Weights of a small GPT-style language model, trained from scratch on English Wikipedia.
Size: 10 layers, 12 heads of 64, 71.6M parameters.
Architecture: rotary positions, tied embeddings.
Training: a variant of Adam for these matrices, 573M tokens.
MLP neurons of a small language model. Each row is named by its layer, matrix (gate and up: input weights) and neuron, and shows model dimensions 320-415. Each number is 500 + 40 x the weight over its row's rms, rounded and kept within 0 to 999. Numbers have three digits each. A neuron's up and down rows have the sign that makes its largest values positive.
After each neuron's rows, "fires on" lists the tokens most often at its 100 highest values on Wikipedia text that the model never trained on.

L2.gate1450:476467506457489464475460537521447516411515413542495499506536501485502489543516551458491462564550476528510485431471535498453515474563508498484561493518469546442453535502504473520477515497545477488492436525533474601541444507515515502478490536441555498575501522517478515454481473466545493528
L2.up1450:466483479530453422519528474565544497563555571536497459489505596507481461477475464576511447472473535483457486480513569540533556521482488511521418470514504478501536483505539480482500499539454493422523517477543457509508554496557454500483468411502569463526528476577438421527507464457413510522
fires on: " ", " N", " An", " of"

L7.gate1367:521464510503467490509528565444455541537499446473544484506478459415480519440470548509459484474487505424462569521521514438448457486515580504480575535497545529559444489466450472463530522514500452468539451424487474523500498520507467453531488539560505434371566475553465521381512518550431510432
L7.up1367:543546543525489512456417482510586540449423470544490437503538461524549407494458493473541462505590455543506474442516529465432544458485505487465555519498526536504515510423511480436523513522529515525608485393500490556500448481477508499525511502487521514472463533530505552477446498502484508535
fires on: " \"", " (", " |\n"

L2.gate579:547506525503506467519498520559564544456492537512509571530469526492485507550445522463432471505475483439460466497479483504559537497515492521555513562519400516477516540503544559523453507482498502524501389540441574472455475514555495492544481447426471459493449453525517531460466450513548468455
L2.up579:468429526439512532528512497520458521467564469442397496482443482451426570437553473489441499524490457467499492584487471549543515412497544496436469458479538420490500526479568534416528517453531536482476489456527418514533516509486528484583549526532530518515504505484467512524526481489462504475
fires on: " B"

L2.gate537:465516500476525532446539506582551561482534460469494514503520522550509518446520472444556472462580433466511523585470516434470425497468478478548464501499390457464545508431536515569503518442530389497492460521540486491547429517592523531447574484458492511511475479540551544542481498464515478518
L2.up537:413469524525472481529512506468561490550585496472414497507515484475465448555459445456555542565474527475530429477476515480473526486466475499433503506456503520502504457509470445446491549532526489470439536506523516479455478487483420491517551499501453555525556582456528566454562467525470559475
fires on: " and", " of", "ing", "as"

L2.gate846:432507583502520482451535502483527468505463460502513579512463555510525439474546450505565478547517494449520575495507564532502484496470539392559480437501408493430502506532566492504519417446477474494519417518553533590527497432466485511446548502528434546460459562426557470525530458478435437467
L2.up846:470485469572446534520470493481482527461589513519496420514507493457456500488428451560530553486525506464544436555474529489489560464476538551485515448480452481467451557526542538493425444525505468489493491494557508500470520519532502404491502487496490503527548496478565532524468517458534543464
fires on: " between", " of", "ing", " combined", "ir"

L5.gate257:462514455516442461441510457529457449398502496494457473474469529489500518439496482514511512417506455489543474485585533522511520510459494455562522494493464535470477534490421509461472481497453479436581464506489493435471533533470490512535480467532440532486534463464480441502550402480504505481
L5.up257:526451496525531519528495547623434559524559554453428490455421461490496507528574557507476538469533426522441529554495548494449525482475491536503507511442448516533518551523461502488484601456445497454470467493605464452561478416515512486556489505502547569576502470514427481420479515490488484448
fires on: " B"

L5.gate1255:520553547565490468534547502483426529509485457489460451430576471534456470522461550491512488480494517513477558495481461471501504511528508469539537457525556543587497495466491543394548469532493541466526538521431439477625506525478519514498524499489452485466439536501497497533512535561529497466
L5.up1255:482581488435470433553456455535483468465468537511517438444511457593506385565554535473463492533495577511481479536460495508470484473494501489573558579505480466440504545475416492498503434500539518511537464498456460447541477505564541471509539521464515503454431510490509487449470491515508532497
fires on: " \"", "\n\n", " (", " the", ")", " \\"

L2.gate860:471553492507546515458547524504471454489510480541487509551564478418485485520484502507494533548502514550497528532446486610469573449617494479527504594465481528585561472495552570490499462468460518485516500519465457504525524475471465533474583490551518536504440403445486454451434484541451484525
L2.up860:538510577550537417450482494519487481496476464530570436514433501540492511408547483546408503472468525551455512546484524455539583490492496554516471529478525545570468439425468529548495468568497430491563520503462508488520491503537488500493508515544539543499580485475507499547513425566521494428
fires on: " the", " \"", " we"

L5.gate1085:484491586454426484439531450579538548534487515539515524529559491514517501422468441566513536433474435496433550519484504539517556482487492509544435549496426466508457492516539595528497489527487486495500501539511497483455551462561493481474494448499477491524518540503508447493498467500510505438
L5.up1085:416447492499533444486473507540490478518452563459475448414474543486551446455510534530495440474535492514552535513534392460482467501582573517531476482510443547499521531538484499419487471491507519469489507452504512469575509502500495521468537437509498496503569450525394532469490573466467517449
fires on: " by", "f", "F", " of", " at", " in"

L7.gate1482:520474430502411460518481583446473485487526435550461467555496480467461480417524469460578535513479576485514549466459472515566504462527421476579532498535571485547570484508423488508509530555479531473462502467531510566562441473490530461452486434443441460482532568481470516447415568495492509457
L7.up1482:519484542498496473586494532533483490461532444488536642493515534398416480578424568459529476504503464508564497513487518494513482478461545375466528468560509543503441525525445534527529470490483532456426560532513532479450502481476432497513507510497479455474436517511546449511537460465584426512
fires on: "\n", "\n\n", ")\n", " |\n", " ===\n", " |\n\n"

L7.gate910:459535505557530529450529499549484453441553477538528557573541491418426520525496436473461492515531527431535478459453510503464499520501415402480506532548480517573510574425552485549461486468497526534486581508479527434470453510556421555547528530505472493462549446520534511520549466590485463551
L7.up910:594528484532519424520479557544553461524571521496527472514503505526471583441514473516472500538506470541592535498498486416535527502551524406559494597516513480512494534521486491469508453504551516515528522502490534512521508521524541513423464557555512466540537459473492559525502558529522493488
fires on: ".\n\n", ".", "===\n"

L2.gate1396:541463464448426487474519552557503463510499504521570498491536458483504565451540494469448489446515516570501494496486515468466527454494520519517498474517519528447506541563424480576555463491430500448484452515536506572476509521526558508514523480445450502513548486486479556464551460496507505429
L2.up1396:446495533496515442529516472480529426423456561506520512442438475472509579439553486474505482505493558464503499463500475469489453506501477479482522504451491464483562534474553539522485454484539516438509509525484481468547480523538509541499554510458499507515564455537477580581481467415485545468
fires on: " in", " at"

L2.gate711:536540523395494455555458478509509507458514437449474508476612465420417482503501537430561540392478560454498497465491469604512445475479443513504477532460579519507526474496468509420440483517494507404467479536481492517438449478414434528501479457498487488465537528512519511462470475500496498425
L2.up711:498496527467511478499585562452543533481461445551476447546521447448449465522496595471520445405479493457521487517545504440561406507591471446487519491505492577520483548518411491431438501467456512542528485520513443556476458424432486554571476513548425469432448508508422488500498481561477570477
fires on: " to", "s", " (", " on", " into", " an"

L5.gate311:522610535483482500503547536481476449446490442503498479522544556501516502547471529496581501541499529463495541437531537527425497444567534402539513540508521519571471479513497457525465498518438457516482566545487575455460487453501503493567463484465502522415456446430505529538500499469455491530
L5.up311:498582480508533493399499580444479494545557452498479411478547518445484579491520515455455406541539565437493539545503433518454423485552534421463476522479556555526472494518468443467465533557546512609532517526556512534520531511476586501488459578415413525467570495516540438502480564577463427476
fires on: ".", ".\"", ").", "•", "\"."

L7.gate979:551488527503409478527507495511525451535477476513511517552478446429413547459554416453517575495405503447498546496464510496481532518458524514492532539527473511503493533492525499532581453505438501502438505520528442453499469489498518530535587511438505451533466468485453497528470577404463477512
L7.up979:540490475476466555497568494510516501506471512518472482446544503530531462491544522447527495423440486515521499520567503511534492501554515479498500492536478494542573499441492557495461475416584442502526503534471462448486532527470568488552428496518471525519426498488522554468402501577499487533
fires on: "20", " in", " since", " to", " until", " founded"

L2.gate1159:478504563461516468439433548572534480532567476501485526568438452459475539502533478467468483451585503493498543519499433528542448526547513611438560449535458500522521513477486558557539482482491534478500478545452530497579514476490433453527493496484451490497527440479454487477437453502487502457
L2.up1159:459548482448529449473474507503525461525512500514473509519479518485494531518508477480483517475548496510539551465522421521523546540528496544480449481485595502563547543458455539570527502567470547517557478433502506554546492512594506469542511514515479525493541482425457516539466416495508540433
fires on: " the", " in", " to", " a", " It", " You"

L5.gate155:429491547448469470560484479502505504448526538441462498490585503491468520504497472575510439445501503473516582507476471392468449535574519491600501450509502541452489473470482494488427514542456479505465507470485478546534519480454552524529507459473521441496561533469520404532447532508464522537
L5.up155:454429492524489510478516493554415442458534502450512473526516541493467468480519490542569443452484537501512480527526409473497432493553469488490553578556512589507538483553508530438536511486455501446486463557531488497561474519500551520522520552503482543480444556503484523520437562539479569509
fires on: " began", " from", " to", " started", " on", " continued"

L7.gate530:515495535536522470433477617510430461482507475493512485455533439435472387498487487489574551435462546469549561539490506510456504514476442492513482555545467498541545453475500414428463481564541456531556448412469498491545386503526493455471465485500478498520562523536581504490535479515491447533
L7.up530:496539498502471434495470489445458444488523510463527482492497503503511428570493444476482488451472526475491512514476503490519539427444447511433570540487545501469527576506469476467550487464495548457507485497490442463501520538435474511498480473408506478493586518552498489501519564464474495510
fires on: " (", "$", " \\"

L5.gate330:538462471395504461521525522574468534513533497509501491448466532467350487465576457428572505501545583478446509521475447501551502473480480544528503469456501551511480515472555525458477524469456569433507495550517477496522595510488438517507470508483474577504511471421571491493472530487492513539
L5.up330:518488499510570472480539504541485434459501523454512521529443474457503478493494495447520501483464461471484535538507555530503547517479470522499489523533418495504505460507519483501523414481555497520468502456425534455496484439449508497486572468462469473509488532517532530536480532537484366592
fires on: " in", " ", " since", " during"

L7.gate274:502489515471410407569485478528470514508555559510447510548542420446487495413495484446472547473504468463526462486517505461515450502501525552547504524482456458523459504450479555476539544571499536460504482478466507480521477539493447498509478406485453425484476601469533453478437463536536437487
L7.up274:465538519555547419507500528566553473513515532517511491495481555474518536476448535623455535530463494527550396465512550414552498464460526462566497472480438441522501550572520519459486460541480498486452461532448586443447433491543430452504527469527501479479517523524554479454495449525554477430
fires on: " ", " \""

L7.gate859:439476455556477532446455530525495546431461493556548532584556517434550565560534489469455476552446450474496546493511486499499578471461478498492486491546487483509534529547483513484518525549555482444547517512506479527444478411516442424550554506543528469512524530487539438591480510534591529560
L7.up859:510452506534517490576457565532519533510529510535474540532489517505501496523585499552496479496514546478529482493462477466507538503504499478445524553555452513522455441525505532457456492502479507497530521450457530505469469432477566463531441503538481551510510515423481452534485544602546444514
fires on: ".", "20", "32"

L7.gate1469:477504621483534546503490475511487490456512542521472492523485496506527486434520519519491517486540562492480501501460451475548495466452487497443413583492548460396474494504502525514525491513479499556482491577473432498469464492555543505491500511469450501460493479505541506430465500487518532452
L7.up1469:552537533458463526431483573533491489539476518450511475493497476433505405495505505531481537542547446512579549552502444499432450550545518564477494513525501524535513489439509484485513482538507543485497473484539515565476560512512510519512543508462472475497523473507458524515495503566531507518
fires on: " a", " by", " of", " his", " from", " an"

L2.gate1378:445522546520483416555525480468520506501538526529474558591527458508473476459549536460481589425444512469497389528526544523489505507509487523495477524431465482452447510548493485487476461528497563531523502467511514516542516448492537500513499498409477507461518462489537424495508466547484482394
L2.up1378:511431491521556496491541549454464473554493512462432522448487480560537526502481449532503502495454472550530529459497456527595436444482556517427386484514477480539510423441565524582474507479605499475449501535434582544517478469515475516430594473499556488486455495520482495531440574466573504490
fires on: " "

L5.gate1485:541514502471462470482546497448458498421551477506491507516519494543550499472541526542506613517516589527564487439515442559487526512501485437556490436521505500486490476538501496542465531470429420492476560480451499485548461548462525506490532510467477485495474479509503496504500481508522432515
L5.up1485:485531486486471474561514464519444464463530476475451514521469503443460519525538486503531516489507528460497550467498479475414453533554504540460578509466513486598421438520447496506469485501479556539544539551485515516537509509445406448450459484529540471509500476535520444521459518524536520531
fires on: "\n", ")\n", "\n\n"

L5.gate31:508517501423516501525507512558447500550475505537467461521478472496458498526569490411485533502521521471528514509479546505460522449452492514516524422462484505529464467439466487397476487492537575500466480549498432439531487554475528525502511493466470475493575439457501490433499534558435446548
L5.up31:478536507447554501503486523491494504510496529486569523556461543508504553486547485500495488445497468477500539450484483532500459465494455403537472363467531537481518430446529501427452450560471563525496500503507532432378477573463511502605495482449467563442481452392454429567528522446445489595
fires on: "19", " since", " ", "15", "th"

L5.gate225:522467497451462472521520414545480489430456526526437501452449472472443459477455418521528477495471490497476454474480525503481517498543443473524544471515444525514455549506522576490521487515505463505492493576502460466519521509511499540501474538532475470471539516467478504449518473462436466591
L5.up225:496533471420510546523512554487485468440526543527503416520496533492512479498471591424446576508494516501531515483540531448552520421484542517422545523582535471542574592430480426491537459450540531508450565518479494525489472524486488555539487485423451481506414486503501450507498521521442542477
fires on: " in", " at", " of", ".", " to", " with"

L2.gate306:442483488472503458466447447479465471474523477448471517572477465567518526449492517513460501513482510493587521487500458511452520497558529534556488425455513523436513542459478450420462523466452457503520545485493603557461408558404483515535528443470515449540457440461479543482498488492485456428
L2.up306:478538560463562446491440467614503498476473438505466539599445517464460460481511427500539548545495528543527474503463493478476494508504527451538401424492433515507468435413521553468450568522523500574512436522429508498543475444464555450513542546471440480525523472448530531588503451551529465490
fires on: " to", "\n\n", " that", ":\n\n", "3", "O"